config.toml
vocab_size = 512
positions = "learned"
lr_mult_down = 3.0
MLP neurons of a small language model. Each row is named by its layer, matrix (down: output weights) and neuron, and shows model dimensions 0-95. Each number is 128 + 32 x the weight over its row's rms, rounded and kept within 0 to 255.
A block is one neuron, or neurons of one layer that tend to fire together. After each block is what it responds to, as a language model described it from the Wikipedia text at the highest values.

L14.down69 [187 131  62 108 154 159 110 190 192 123  52 128 103  87  92 134 155 110 108 155 123 141 132 131 131 167 102 140 108 191 118 133 103 168 157 109  89 129 114 119 160 174 125  90 113 161 109 126 197  90 109 128  96 154 103 119 164  95 141 158 123  87  54 155 125 106 134 152 100 104 138 130 108 130  97 125 123 141 115 132  81 122 125 108 160 151 137 134 144 130 143 155 119 104 102 108]
L14.down106 [ 93 127 110 113 180  92 116 121 112 146 118 126  90 140 120  95 113 159 122 126 183 167 124 129  77 127 118 106 140 120  83 201 155 168 107 119 109 163 150 167 119 186 119 135 131 135 123 112 152 166 159 120 186 151 176 113 110 122 114 139 114 149 129 131 176 117 151 121 110 100  71 156  67 191 132  95 179 109  79 140 139 129 178 157 125 115 140 149  67 133 111 177 115 105 119 164]
L14.down194 [ 88  88 127 118 122 109 193 143 109 136 158  68 163 190  94 109  81 164 117 157  70 180 151 153 147 127  85 148  99 154  95 133 146  93 113 156 137 114 152 145 151  77  70  84 105 155 113 134  54  56 134 146  61 129 116 139 171  73 129 151 138 106 160 161 166 134 129 144 110 157 113 167 132 124 152 117 142 142 134 179 125 143 158 154 157 160 134 146 113 156 112 128  90 108 116 170]
L14.down369 [128  20 145 213  80  84  70 135 176 162 174 131 144 129 126  98 113 157 136 140 110 147  98 107 191  88 126 180  55 164  80 165 152 138 114  76 141 140 111  88 104 125 182 161 135 146 127 229 134 124  71 107 174 127 159 119 120 151 134 141 150 128  76 159 135 142 115 161  78 103  83  81 122 148 157 117 146 129  92  70 128 116 156 130 126 172 101 111 105 157 128 139 128 111  74 135]
L14.down498 [163 173 120 159 129  98  79 133 128 110 232 122 135 131 115 149 140 139  62 157 136 115 123 201 122 134 137 164 114 162 151  69 137  95  94 144 161  78 239 159  69 130  48 161 155 111 222 109 137 123 161 119 125  88  99 126  89 147  90 134 133  85 182 178 132 112 113  98  89 125 142 136 115 154 123 111  94  92 116 140 180 122 155 164 112 147 120  96  94  87 113 118 138 100 129  62]
L14.down607 [124 149 101  96 192 161 150 144 106  58  97 145 171  98 168 202  74 166 172 143 158 209 145 152 164 172 132 123 146  91  98 230 155 159  85 162 105 161 134 135 156  76  95  91 122 120 122 107 154 142 121 134 121 120 126  81 113 155 106  72 163 137 132 124 102 104 158 167 129 107 136 134  91 110 110 102 158 101 124 138 127 133 166 111  86 155  91 115 155 157 190 114  94  98 107 124]
L14.down639 [101 126 166 104 144 157 106 184 177 131 139 169 122 130 115 122 117 106 130 121 132  99 110 181 124 108  88 134 100 204 144  99 147 106 156 142  77  70 175 124 141  98 115 132 168 155  95 176 166 146 146  93 130 164 129 188 129 131 115 166 144 193  68 125 163 137 194 118 109 135  58 189 151 154 101  90  99 107 151 113 109  85 132  94 109 102 119 188 133  79 136 159 148 200 128 121]
L14.down718 [129  37 175 122 138 104 140 111 117 118 135 111  89  64 163 143 130  90  39 123 131  81 152 117 193  79  97 146 157 110  95  84 138  76 114 105 225 165 128 105 149 160 124 113  87 142 139 159 175  77  87 126 115 159 104 141 210 122 148 140 142 125 114 159 125 126 162 126 148 128 141 153 130 118 141 116 121 112  81 117  71 137 156 127 119  90  85 159 170 139 139 120 167  98 140 153]
Responds to: Before numbers and ordinals

L20.down428 [204 189 148 147 132 177 168 111 193 139 132  73 119 125 116  91 135 151 108 128  87 165 127 125 182 114 170 126 154 162 133 111  98  76  87 165 155  96 140 116 112 208 145 164 107 145 119 115  98 117  80 146 121 163  83 134  76 167 163 108  78  67 114 161 116 128  98  86 117 120 163 144 149 114 104 145 140 118 107  88 113 152 167 162 133 109  78 113 124 135 168 133 147 179  83 104]
Responds to: Split word-start fragments

L20.down601 [182 119 114 176 131  84 125 186 110 127 124  67 105 118 169 148 167 191 158 130  43 138 120 133 118  99 156  85 132 138  79 125 187 158 138  88 155 126  84  98 135 101 157 141 129 149 118 108 115 110 142  61 142 135 137  87 156 198  88 129  93 138 127 151 171 140 135 134 138 136 175 166 103 148 147  77 130  91 125  82 131 137  85 105 129 129 118 118 147 142 113 144  90 138 137 137]
Responds to: Sentence-initial subject endings

L14.down116 [177 155 224 160 151 138 123 122 136 172 171 204 143 142 141 141 109  92 135 114  76 148 121 166 131  88  96 100 134 158 112 132 139 119 112 105 119  95 149 112 168 204 149 100 176 118 127  84 137 126 146 166 134 110 183  88 123 173  78 105 134 121  99  85  92  91  85 109 130 115  69 112 154 157 103  79  44 163 133 159 112 124 112 155 148 109 110 125 148 131 126 140 127 117  67 118]
L14.down229 [ 19 118 145  82  94 117 166 140  93 123 111 103 141 105 138  73 163  94 141 136 112 145 151 153 111 104 149  95 143 141 148 138 126  85 126 160 148 111 163 119 146 134 125 143  98 183 198 154 159 120 129 145 174 126 172 133 145 100  80 120 197 159 127 144 128 148 212 167 102 167 160 187 110 113 108 123 145 148 187 142 168 156 112 105 113 136 142 122 147  87 133 149 137 112  83  98]
L14.down270 [ 67  83 122 152 107  95  96 134 143  92 146 171 138 135 206 142 131 145 185 120 138 153 181 126 112 136 170 129 227 120 169 115 121 141 144 160 136 173  95  89  95 112 165 180  94 158 107 123 162 151  84 104  56 138 127 105 131  99 124  86 110 112  97 115  84 150 111 128  86 124  88 148 137 118 187 111  99 164 148 128 151 150 124 117  98 125 155 107 149 108  97 108 145  86 144 102]
L14.down414 [ 83  76 151 129 126 135  73 185 146 124 103 129 134 119 120 112 139 110 116  85 156 101 151 125 150 153 163 134 137 127 143 168 170 106 145  72 127 164 165 104 127 103 121 205 111 160  75  96 199 134  87  88 104 128 162 117  70 131 112 117 144 141 131 147 153 136 159  43  95 197  67 177 129 152 124  89 155 181  83 154 169 131 189 110 108  61 144  93 116 163  87  53 146  83 129 112]
L14.down435 [148 207 165  62  56 128 117 123 148 102 119 141  78 138 124 121 127 115  99 123  97 123  82 146 107 110 155 132 127 122 126 222  60 165 130 126 166  68  86 168 130 102 130 173 138 117 126 153  44 161  76 131  63 103 128  69  78 127 111 117 131 195 159  89  60 144 107 172 120 137 137  90  93  99 158 162 107  78 185 195  73  90 112  89 140 121 139  83 125 129 134 130 179 156 167  81]
L14.down532 [166 134 163 191 103 152  88 147 206 184 168 144 114  92 146 146 149 154  96  43 130 149 126  96 131 143 135 130 131 102 152 196 114 128 136 164 128 141 171 160 126 170 109 146 114  99 147 126 125 142 103  85 126 120 164 132 123 122 148 122 150 100  56 168 137 150 133 134 145 156 106  66 146 140 118  97  94 106 108 109 116 160 108 128  92 128 120 159 168  80  86 116 169 124 130  75]
L14.down628 [101 139 140 109 210 183  91 143 162 106 115 106 148 153 101 152 135 158 144 116 185  94 126 129 166 143  98 147 108  73 157 191  80  99 130 100 141 138 112 114 124 163  84 183 137 158 148  48 204 169  94  85  72  56 150 113  89 129 161 138 119  97 102 142  66 143 157 167 150 119 163 112 154  92 125 137 163 138 108 131  43 126 176 135  93 163 129 115 152 110 108 154 166 114 191 164]
L14.down690 [109 132 130  61 147  87 146 164 174 179 113  70  84 132 120 130 151 103 120 117 112 121  99 141 118  97 207  94 127 105 128 128 140 121 109 127  98 160 105 112 115  68 107 103 150 167 128 172 199 157 108  83 125 169 116 121 113 112 163 122 105 186 130 121 129  77 113 128  90  79 139 135 121 123 108  51 114 151  80 169 188 139 139 104 154 185 113 103 144  81  98 111 135 148 117  91]
Responds to: Word continuation after "s"

L14.down11 [127 199 122 116 147 132 201 128 125 124 164 121  70 116 139 149 100 121 138 126 132 175 175 150 198 123 105 163  68 136 149  71 102 118 116  88 137 156 197 126  78 117 112 135 143  90 150 187 149  60  80  92 154  81 143 130 127 115 121 110 168 132 156  97 100 121 126 102 150  95 124 207 204  86 129 113 138 117  93 163 156  85 171 114 143 104 171 153 108 115 128 147 148 138 150 178]
L14.down342 [157 170 109 143 140 162 161 103 141 120 118 131 114 122 132  54 126 112  77 105 101 202  55 135 161  98 145  83 125  87 109 217  69 145 111 131  81  75 125  88  86 122 143 136 168 161  87 140  76 142 116 125 121 139 133 124  60 128 125 129  77 188 128 109 125 101 139 149  63 147 134 159 153 144 137 147 227 175 173  68 120 145 193  94 123 125 185 157  90 153 125 133 153 129 135 129]
L14.down346 [119  85 144 141 135  78  69 172 128 108 155 147 174 137 148 101 140 167  83 147 111  83 120  94 192  65  67 158 118 109 223 129 126  93 143 130 139 128  96 112  95 100 106  90 187  58 138 109 114  76 119  93 140 179  85 181 130 168  97 127 110 119  96 168 104 162 100 111 130 108 156 147  53  89 125 102 111 129 149 159 113 128 110 129 155 114 108 123 110 132  94 113 115 164 135  82]
L14.down363 [ 93 110  78 114 136 191 109 130 146 194 131  44  88 103 185 145 166 156  41 128  81 151 120 170 142 151 124 101  97 107 145 168 130 105 145  90 144  52 142 106 176 159  98 152 172  82 149  93 149 115  91 117 164  86 126 114 169 103 197 147 121  65 140 169 145 117 129 121 111 111 127 125 169 171 125 146 148 198 137  64 147 107 125 123 159 128  94 114 118 152  89 159 158 108 129 145]
L14.down399 [148 184 169 145 168 156  75 102 159  92  80 143 148 142  82 163 129 137 157 147 111  60 170  91 116 125 116 114 144 148  58 119  89 135 121 104 180  70 185 168 149 172  81  41 125 140 134  70  99 173 114 167 152  80 107  86 135 111 144 174 163 146 115 152 141  94 105 132 107 144 123 152 121 124  96 140 116  53 115 135  93 165 123  88 119 132 178 161 191 100 145 202  88  38 199 208]
L14.down494 [104 141  88 120 141 135 113  88  55 184  99 120 110 109 110 176 158 146 147 183  64 119 147 123 110  92 147 113 128  77 117 153 155 144 138  91  91  85 166 142 119 148 110 175 134 157  75 110  83 120 114 147 119 125 144 134 106  72 115 156 168 113 110 153 120  63 121  78  86 164  97 135 117 108 150  96 101 162 102 115  77 127 104 105 147 163 186 123 159 146  50 126 189 110 100 138]
L14.down533 [153  51 125  84 122 139 107 136 150 113 122 161 104 156 148  87 142 144 109 145 122 102 168 166 152 131 132 155 125 190 142 156  87  91 136 101 121  38 116 134 133 133 195 152  64 157 137 153 112 112 112  35 134 145 139 119 128 134 145 145 110 140 106  78 161 115 103 103 121 127 103  98  93 150 148 120  91 125  62 121 155 101 198 122 138 167  86 124 138 130 128 159 169 111  83 105]
L14.down562 [155 155 129 145 115 128 149 159  91 113 122 142  75 186  96 122 112 113 157 100 109 142 116 114 151 110 118 179 103 146 154 155 118 146 122  85 142 100  47 156 150  68  50 141  65 146 108 166 192 139 101 124  40 140 110 134  73  96 108 120 123 138 101 162 116  99 110 103  66  96  83 142 171 197  97  92 131 163 130 107 121 131 189 105 123 108 144  70 137 129 115 141 130  69 122 200]
Responds to: Word-completing subword pieces

L9.down75 [139 135 121 136 151 153 197 144 162 149 124 122 187 123 193 136 135 138 108 123 124 182 104 111 144 109 133  85 143 147 151  81 167 174  99 136 136 164 150 115  81 115 103 152 170 147 109 115  77 119 112  99  89 154  88 138 120  88 112 173 137 119 153 138 169 123 143 154 120 149 152  93  63 134 173 137 132 203 133  98 112  92 162  87  87 157 142  46  39  94  98 134 133 179 117 218]
L9.down249 [140 121 139 120 151 111 118 117 143 152 126 144 110 136 128  85 161 171 159 110  79 120 103 145 150 106  92 132 150  97 147 168 144 101 132  82 129 147  84  92 116 146 111 161 112 128 161 218 124 127  86 161 113  85 139 169 130 133 103 126 176 119  91 135 145 146 142 150  86 143 169 141 143 143 166  73 149  64  87 125  47  81 118 161 141 110 121 124 106  96  98 106 102 152 118 164]
L9.down320 [177 117 113 116 190 170  95 176 103  79 104 184 163 119 161  93 170 116 120 130 153 143  93 162 131 126 134 127  93 134  85 109 104 147  93 116 165 145 116  73 159 114  70  95 125 115 154 130 100  95 124 195 169 112 168 110 109 114  47 131 148 156 113 131 118 190 132 144 183 162 134 105 113 126 158 187 111  80 115 123 116 117  94 149 162 101 101 114 142 138  83 175  91 106 109 175]
L9.down545 [ 91 106 107 138  86 111 107 142 188 134 116 192  56  82 126 151 124 173 166 136 116 107 126 126 107 120 122 131 119 120  89 141 118  60 115 129 123 173 117 132 142 109 112 100 108 146 116 119 149 151 122 152  97 153  91 184 165 121 130 172 146 129 118 176 188  91  86 141 170 130 185  95  98 103 125  74 111 118 109 130 160 170 156 140 154 106 147 164  86 191 136 144 122 121  96 147]
L9.down629 [120  94  72 119 112  52 163 123 204 136  61 116 158 109  89 124 127 156 117 124 106 202 123 168 165 112 104 105 152 143 127 155  96  82 103 112 147 174  72 102 176 103 107 133 130 133 180 153 177 133 120  99 112 156 139 146 162 124 107 174 195 126 153 133 175 119 101 137  90 145 178  81 127 180 183 143 114 106 150 104 123 187 152 142  86 131 131 183 182 104 155 122 111  98  60  96]
L9.down632 [149  70 113  79  98 168 145 115 143  95 194 192 106 156 146 110 185 121 165 103 155 126 151 115  96  49 119 148 110  91 120 124  91 193 133 107 161 158 147 127 125 169 102 156 141 112 119 169 121  97 125 121 142 117 164 100 101  92 148 123 196 112 205 131 128 176 144  96 145  92  91 134 133  79 130 129 149  92 159  94 112  61 147 136 109  69 183 127 146 135 135 105  87 107 126 111]
L9.down656 [175  95 103 174 141 185 162 189 139 138 135 154 145 145 110 136 119 100 134  93 147 132 135  58 116 142 102 113 117 131  91 137 139 185 168  74 137 154 148 169 193 119  91 102 122  68 154  92 102 145  91 135 102 143 155 104 147 142 164 143 145 148 138 128 100  66 149 106  64 115 135 140  93 101 120  68 168 129 124 155 103  92 187 136 138 132  89 136 153 153 102 124  98 121  92  97]
L9.down757 [102 181  97 153 144 120 129  54 123 178 147 111 149  61  81 142 129 126 127  67 163  87 178  89 150 119 115 126 144 107 137 156 117  81 130 154 113 121 129  78 101  92 150  96 101 176 138  84  62 142 100 139 114 152 125 152 128 154  88 160 110 110 108 163 109 148 182  87 197 108  83 109  71 103 183 138 170 102 133 147 184 144 184 137 129 106  94 145 105 122 113 101  84 132 134  88]
Responds to: Heading-closing markers

L14.down99 [ 81 196 144 109 106 149 118 149 105 155 128 122 164 145 128 140 169  56 195 157 110 156 110 101 152 100 136 145 140 129  92 182 115 112  58 171  75 154 133 141 128 156 134 192 112 199 119 130 115 146 157 162 124 139  94 105 161 141 114 162 135 137 106 137 128  88 134 176 132 146 105 157 124  88  98 118 136 123 153  57 128  56  68 118 144 176 111 112 144 180 103 146 104 135 172 101]
L14.down144 [173 110  97 142 121 176 150 137 111 152 129 105 136 133 150 147 159 116 167 183 126  92  88 126 186  95 117 123 143 128 135 151 167 104  86 156 154 132 128 151 196  74 138 103 121 130 158 107  69 109 139 113  85 101 181 150 128 150 152 176 185 109 124  93 112  89 131 105 132  78 149 126 160 105 109 136  75  88 117  91 113 150  92  89 195 111 158 123  70 178  60 178 146  83 120 150]
L14.down312 [ 51  78  95 134 108  87 125 153  79 116 150 107 132  53 107 131  92 112 105 139 152 106 142 109 182 229 114 103  50  97 166 105  51 122 128 167 153 146 108  71 166 173 117 133 118 120 121  60 159 133 115 133 142 172 164  61 104 134  43 114 173 104  81  94 156 122 134 111 104 170 161 151 112 128 160 159 131 163 123 100 149 128 153 128 123 131  94 150 121 126 237 101  86 117  90 114]
L14.down330 [116 127 177 129 170 122 118 136 163 111 131 160  89 118  58 118 205 134 130  95  98 135 101  81 137 157 150 139 184 160 149 124 107  90  93  79 130 117 108 139 119 113 174 161  95  98 160 119 149 126 144 175 113 119  33  92 152 174 123 101 154 135 151 173 101 110  76  85 136  75 151  88  63 127 125 182 116 134 175 121 159 173 133 117  77 139 121 135 105 107 163 154  94 178 149 125]
L14.down376 [ 45 120 115 156 103 123 147  92  96 116 179 192 103 176 171 180 102 118  85 171  94 158 143 223 124  72  95 184 122 137 147 110 128 123  83  86 176  75 172  95 130  94 130  78 158  77 163 139 100 124 123 187 146 123 135 101 138 152 179 177 155 118 146 144 152 142 117 109  61 143 175  55 164 115 126 155 109 100 190 138 139 119 161 163  97 115  96 110 138 208  99 135  79 133 104  97]
L14.down412 [ 76 116 129 138 126 109 109 167  81 114 132 145 148 197 153 135 171 146 102 142 158  90 117 175 112  87 142 134 171 148 148 112 132 104 105 153 103 113 177 149  91 144 107 133 185 153 169 126  59 151 110 137 138 150 122 180  97 141 138 103 190 117 131 143 179  86 121  41  65  94 154 143 178 127 128 133 108  61 106 154 144 110 146 142 128 170 114  65 128 153  79 155  55  82 102 157]
L14.down466 [159 114 135 124  55 139 132 104 138 171 179 147 101 123 114 159 137 144  66 188  65 175 142  98 133  48 119 111 172 107 113 142 161 183 161 165 142 104 124 146 129  93 158  58 136 108 157  96  29 103 156 142 140  75 114 122 119  95  92 132 113 109 132 156 126 137 162 180 191  90 146 134 130 106 153 128 119  55 116 181 121  92 100 114  93 110  88  88 133 180  81 144 134 156 115 150]
L14.down507 [ 58  97 149 119  84 166 131  88  81 176  91 130  91 168 156 140 106  44 146 137 141 114 160  87 186 156 159  80 130 174 120 160 128 166 108  96 113 167  45 138 131 113 117 113 150 141 173 104 104 155 126  79 141  98 146 101 177  91 105 129 124  86 105 156 159 139  89 114 146 125  94 119  52 143 125 164 124 140 147 156  98 200 128 122 119 128 148 122 115 128 140 116 152 122 133 133]
Responds to: Section-heading closing markers

L20.down643 [146 154 121 131 129 157 153 151  97 146 110 121 141 131  65 168  94 146 129 124 103 110 133 149 153  85 104 156 140 131 166 117  92 100 120 164 195 144 142 133  81  98 142  97  67 119 122 126 105  93 104 134  87 149 131 102 137 120 139 177 180 167 152 170 122  94 140 145  92  55  50 138 116 124 151 153  69 114 100  82 128 166 159 120 146 113  62 136 177 116 132 154  82 143 113 121]
Responds to: Word-internal and line-end fragments

L9.down257 [139 103  83 106 135 144 184 136 161  86 161 135 168 155 109 145 140  82 113 106 105 141 126 149 141 129 165  98 135 150 148 136  91 203 139 165  79 158 109 171 141 139 119 101 123 154 143 130 118  79 164  93 128 115 100 127  84  80 160 128  59 113 130 147 128 165  79 105  66 125  95  84 128 133 147 126 136 226  98  72 159 106 176 163 162 111 128 106 112  86 153  81  82 143 113 112]
L9.down282 [106 232 147  99  87 143  64  88 139 131 121 106 131 155  75  79 135 137 176 181 142 125  89 129  95 126 154 124  95 123 139 143  95 156 154 135 146 132 156 152 188 146 114 119 129 168 122 127  85 137 107  97 130 112 112 159  80 114 136 142 169 140  88 166 143 104 121 116 120  91 129 135  83 149 145  98 177 119 125  83 169 180 141 111  89  80  87 119 154 110 131 134  95 148 141 122]
L9.down290 [139 118 133 161 181 138 154 103  95 124 111 130 112  77 153  86 152 101  79 112 117  98 162  77 106 133 109 152  88 157 113 100 122 144 131 137 100 103 173 144 104  78 129 132  72 102 144 170  90 130 152 108  49 159 181 128  85 102 124 163 114 102 154 109 142  90 147 225 166  95 110 135 121 132 167 153 143 145 144 186 179 182 108 128 129 126 122 136 110  75 148  77 178 170 153  76]
L9.down415 [191  95 147 110 117 128 177 188 133 131 175  97 149 158  87  82 182  77 125 106 159 139 148 145 197 181 127 169 128 162 117 174 118 111 163 145  90 132 141 146  96 101 150 106 138 110 151 148 138  98 106  81 140 137 152 144 112 157  88  77 154 134 208 162 160  87  84 138 144 158  97 151 121 120 151 138 206 167 136  74 123 106 132 143 132 147 125 156 124 163 107  71 150 130  57 119]
L9.down466 [135 126 132 126 121 135 178  66 146 145 138 112  92 133 128 100 148  64 127 143 134 140 117 163 105  92 174 135 122  86  92 156 121 155 131 151 139 128 238 115 128 123 189 183 171 110 176 116 127 182 103 132 173 128 135 126 113 167 118 101  63 137 135  70 131 126 158 126 109 124 139 102 175 140 152  91 134 114  96  54 172 111 154  98 128  83 121 146  52  85 142 146  96 111 141  78]
L9.down567 [126 124 121 112 121 159 131  58 104 128 137 139 202 185 124 156 142 117 138 172 150  72 159 135 180 133 137  83 124 104 158 115 155 125 132 145  97 188 129 126 166  82 172 163 137 141 140 132 129 123 141 132 135 158 171  84 171 134 160 125 113  83 131 101 141 108  48 102 114 129  93 141 128 110  96 174 123 145 132 179 122  93 124 113 143  49 170 182  99 152 208 116 149 137 111  81]
L9.down589 [139 142 110 139 104 135 130 117 194 132 132 142 148 120  86 145 148 127  91 119 182 112 114 165 107 143  98 114 168 171 115 197  99 139 181 144 152  58 178 118 147 184 161 117 154  86 145 147 154 146 179 122  79  86  99 137 120 125 132  91 162 137 145  81 164 139 157 189  81 146 149 151 106 118 100 110  95  80 129 134 155 115 142 136 106 169 124 184  87 112 132 128 152 109  66  97]
L9.down595 [ 91 164 120  90 171 166 134 153 163 148  82 162 141 155 142 196  93  95  93  74 119 122 147  82 149 133 111 108 126  76  92 102 148 145 181 118 125 133 131  96 124  92  91 127 111  96  83  85 124  96  93 168 135 117 141  98 139 111 111 155  83 206  97  79 167  91  69 154 195 106 151 146 146 127 121 153 107 123 108 142 131 158 146 181 104 141  55 107  91 142  92 108  98 184 122 114]
Responds to: Clause-opening function words

L9.down150 [114 146 129 126 111 105 155 109 142 108  73 130 120 166 146  84  42  93 122 134 167 127 164 141 145 102 106 131 125  96 112 178 196 112 136 116  73  84 163 173  91 120 144 115 123 180  97 168 107 143 148 123 123 139 154 114  99 121 120 163 157 150 175 143 120 139 149 161 121  95  93 105 145 152 137 119  82 153 101  88  71 127 117 162 148 104 125 169 163 139 130 100 110 125  74 120]
L9.down184 [128 129 103 171 127 163 139  91 167 144  80 107  99 165 153 104 148  94 146 107 103 141 122 109 172 100  99  88 103 118 146 117 121 125 118 139  95 137 146 141 146 127 144 133 149  99 115  79 138  96 121 143 105 130  77 129  78 164 121 113 107 102 171 169  39 117 122 146 129 140  94 171 103 164 134 120 129  67  71 146  98  95 126 186 141 179 133  87  47  99  79  78 136 172 144 153]
L9.down266 [166 109 117 110 100 122 142 116 136 123 162 122  80 140 150 124 193 121 104  96 125 155 177  56 171 156 134 112 177 117  98 114 153 103 137 108 147 137 100 133 132 128 187 121 144 127  70 113 127 129 102 123 129 169 136 162 112  81 145 155  93 109 117 101 132 129  87 116  98 164 166 144 173 168 140 136  78 173  65 157 105 111 200 100 216 153 115 102  79 158 103 102 126 128 123 151]
L9.down286 [ 96 144  76 122 129  66 149 152 101 119 112  51  99 165 138 133 113 111 204 135 137  76  56 110 120 128 100 123 128 126 155 158 111  84 142  70 143 157 178 132  57 126 116 132  97  62 128 140 163  90 144 124 101 137 115 140 153 156 122  63  60 123 164 115 112 137 150 139 118 116 102 116 207  92 100 146 153 161 131 144 129 132 143 145 130 151  87 159 117 138 154 107 110 169 153 102]
L9.down403 [ 91 128  84 124 150 158 154 140 158  77 135 120  87 146 191 116 147 123 149 127 180 171 145 204 103 105  70 140 109 132 139 146  75 127 106 138 165 157 187 134 141  72 102 131 118  88 133 160 120 119  82  68 135 151 217 111 145 137 129 108 148  76  80  76 160 115 133 105 120 141  71 140 139 139  86 127 132 103 124 106 115 130 133 151  80 108 108 149 168 100 104 128 135  94 124 141]
L9.down440 [153  80 116  75 126  79  88 139 181 135 145 116 194  92 104 158  85 136 124 162  99 115 125  81 110 135  71 109 137  89 139 129 144 181 145 146 152 143 132 134 143 157 130  98 158 118 115  90 120 125 163 175 173 121 126 131 137  63  88 150 168 105 150 156 102 153 114 106 118 143  45 165 113 105 149 111  97 133 131  84 103  97 174  77 170 115 157 102  92 146 168 135 137 120 122  86]
L9.down514 [139 108 145 160 141 100  88 100 164 117  81 121 183 108 127 131 180  60 107 135 120  93 157 145  69 138  74 213 182  69 143 158 115 114 194 149 135 140 155 158 136  86 144 101 150 144 122 154  94 123 109 137 161 104 133 159 174 142  92 169 167  98 123 161 184 102 138 117 168 118 134 161 115 116 131  83  84 118  87 133 111 130  74 125 132 143  90 175 139 135 111 126 171  63  47 180]
L9.down693 [110 107 148 116 164 143  87 102  84 119 126 102 133 152 153 119 181 146 183 133 106  96 140 148 133 108  90 135  94  97 114 159 151 160 101 113 205 124  91 124 104 102 117 182 134 118 176 125 184 160 145 154  75 169 115 162 107 100  62 188 106 104 113 163 139  79 127 121 122 147 104 108 138 110  99  79 103 172 115 152 151 120 130 144 120 118  87 146 142 155 141  80 104 134 101 103]
Responds to: Mid-word "en" fragments